config.toml
n_kv_head = 3
attn_scale = 0.0884
optimizer = "muon"
MLP neurons of a small language model. Each row is named by its layer, matrix (down: output weights) and neuron, and shows model dimensions 64-159. Each number is 128 + 32 x the weight over its row's rms, rounded and kept within 0 to 255. A neuron's up and down rows have the sign that makes its largest values positive.
After each neuron's rows, "raises" lists the tokens whose logits its output raises most directly, leaving later layers aside.

L6.down687 [148 103  74 123 174 178 178 110 124 155 109 129 110 171 114 140 137 165 188  40 100 140 151 129 181 124 160 144  79 127 170 211 119 152 185 139 104  86  84 110 168 135  90  36 131 163 147 127 135  99 114 128 186 116 111 105 106 146  97 150  77 155 133 151 209  88 108 110 139 115  49 139 103 141 138 136 136 140  95 158 143  62  92 169 154 160 126 150  90 129 124  93  97  74  79 167]
raises: "ar", "ning", "ner", "en", "ology"

L17.down168 [124 116  98 166  88 145 139  53 193 160 164 143 104 166 177 127 141  81  82 132 141  93 133 196 156 122 106 127 168 131 109  74  92 136 213 136 136 131 121 141 125 143  99 133 134 121 125  94 118  95 167 121 100 164 145 121 160 167 146 184 122 131 175 145 143 100 172 119 143 118 173 164 163 130 122 143 130 131 171 192 134 132 192 101 150 109 129 103 100 140 171 150 140 174 166 165]
raises: " care", " work", " attention", " matters", " protection"

L10.down471 [144 131 171 128 140 145 140 139 128  51  85 139  83 161 125 122 158 115 151 192 125 157 133 148 106 105 156  78 131 130 152 156  92 128 125  62 143 104 111 110 134 157 190  97 114  46 150 125 140 103 126  96  80 136 121 172 165  97 142  81 158 138 139  91 193  67 183 126 119 141  63 129 125 147 193 147 168 152 101 110 149 160 119 109 126 109 131 144 131 165 122 143 170 177 113  66]
raises: "hr", "ei", "bar", "en", "ben"

L16.down290 [165  84  95 156  79 146 156 107 132  85  69 116 117  98  79 141  94 108 131 134 141 106  78 143 131  77 123 114 116 110 127 171 192 138  88 155 169  76 103  73  77  74 142  78 142 117 114 166 145 165 115 255 133 182 162 139  91 220 130 156 110 126 141 168 181 127 165 117 201 110 170  85 128  94 107  97 136 155 166 140 113 132 125 136 133 124 129 154 101 151 145 124 156 126  73 158]
raises: " film", " documentary", " comedy", " films", " movie"

L17.down910 [152 127 154 186 101 125 122  79 157  54  81 113 117  98 124 195 129 173 112  94 132 107  92 103 189 135 167 137 117  79 144 114 167  91  81 211  26 107 121 139 122  96 120  78 170 123 192 141 134 147 170  97  96 134 125 109 137 100 162 125 111 132  98 117 112  92 128  70 130 102 110 127 193  95  99 105  84 122 187 158 110 117 146 126 159 145 166 139 148 126 150 165 126 154 141  71]
raises: " des", " d", " du", " de", " la"

L16.down186 [116  96 173 173 156  92 164 139 133 133 139 143 190 221 162 152 116 118 100 204 108 166 133 120 132 105 120 135 156 146 169 128  87 131 206 128  96  87 141  97 106 139 170  64  95 145 135 133 117  87 119 197 157 129 142 150 126 161 147 119 119 157 108 130 153 152 113 113 158 153 117  99 118 103 149 123 129 150 211 156 117 129 173 125 105 137 140  97 115 183 136 172  53 143  98 166]
raises: " include", " contains", " featuring", " bears", " includes"

L9.down366 [111 144  84 173 103 172 164 193 119 197 166 154 137 149  86 168 151 148  93 181  61 112  96 163 143 140 112 138  74 172  71  90  89 143 109 133  95  91 139 134 124 105  98 161 151 126 147  81  91  95  77 126 121 111 132 149 161 165 155 120  98 159  52 115 164 142  86 161 149 123 133 178  99 113  83 175 110 118 113 162 138 172 144  86 185 106 126 128 109 132 130  80 134 142 136 158]
raises: "ing", "io", "ance", "iz", "is"

L9.down99 [ 92 164  72  85 107  50  95  96 144 102 147 160 126 139 123 133 154 141  88 101 138 114 107 155 163 179  97 102  93 119 102 154 137 158 155  88  68 153  96 118  97 118  97 112 101 137 124 137 137  60 114 176 134 139 139 146 151  90 162  77 155  82  53 140 143 104 129 136 130 111 152 144 133 201 141  95 150 145 124 163 104 127 120 138 122  98  99 142 182 128 123 131 172 174  72 125]
raises: "ery", "erie", " (°", "o", "ula"

L6.down289 [172 154  89 110 135 126 167 115 140 111 120 100 102 138 109  90 143 113 180  74 166 107  77 152 141 155 159 153 132  83 111 117 113  66 161 123  64 139 213 123 195 122 142 100 131 155 128  82 157 141  79 106  99  91 129 144 148 168  98 147 127 128 130 126 129 144 138 136 122 118 113  52 146 158 117 124  94 140 135 120 150  79  82 119  73 173 140 155 189 190 130 157 130 104  89 122]
raises: " or", " /", "/", "-", " (18"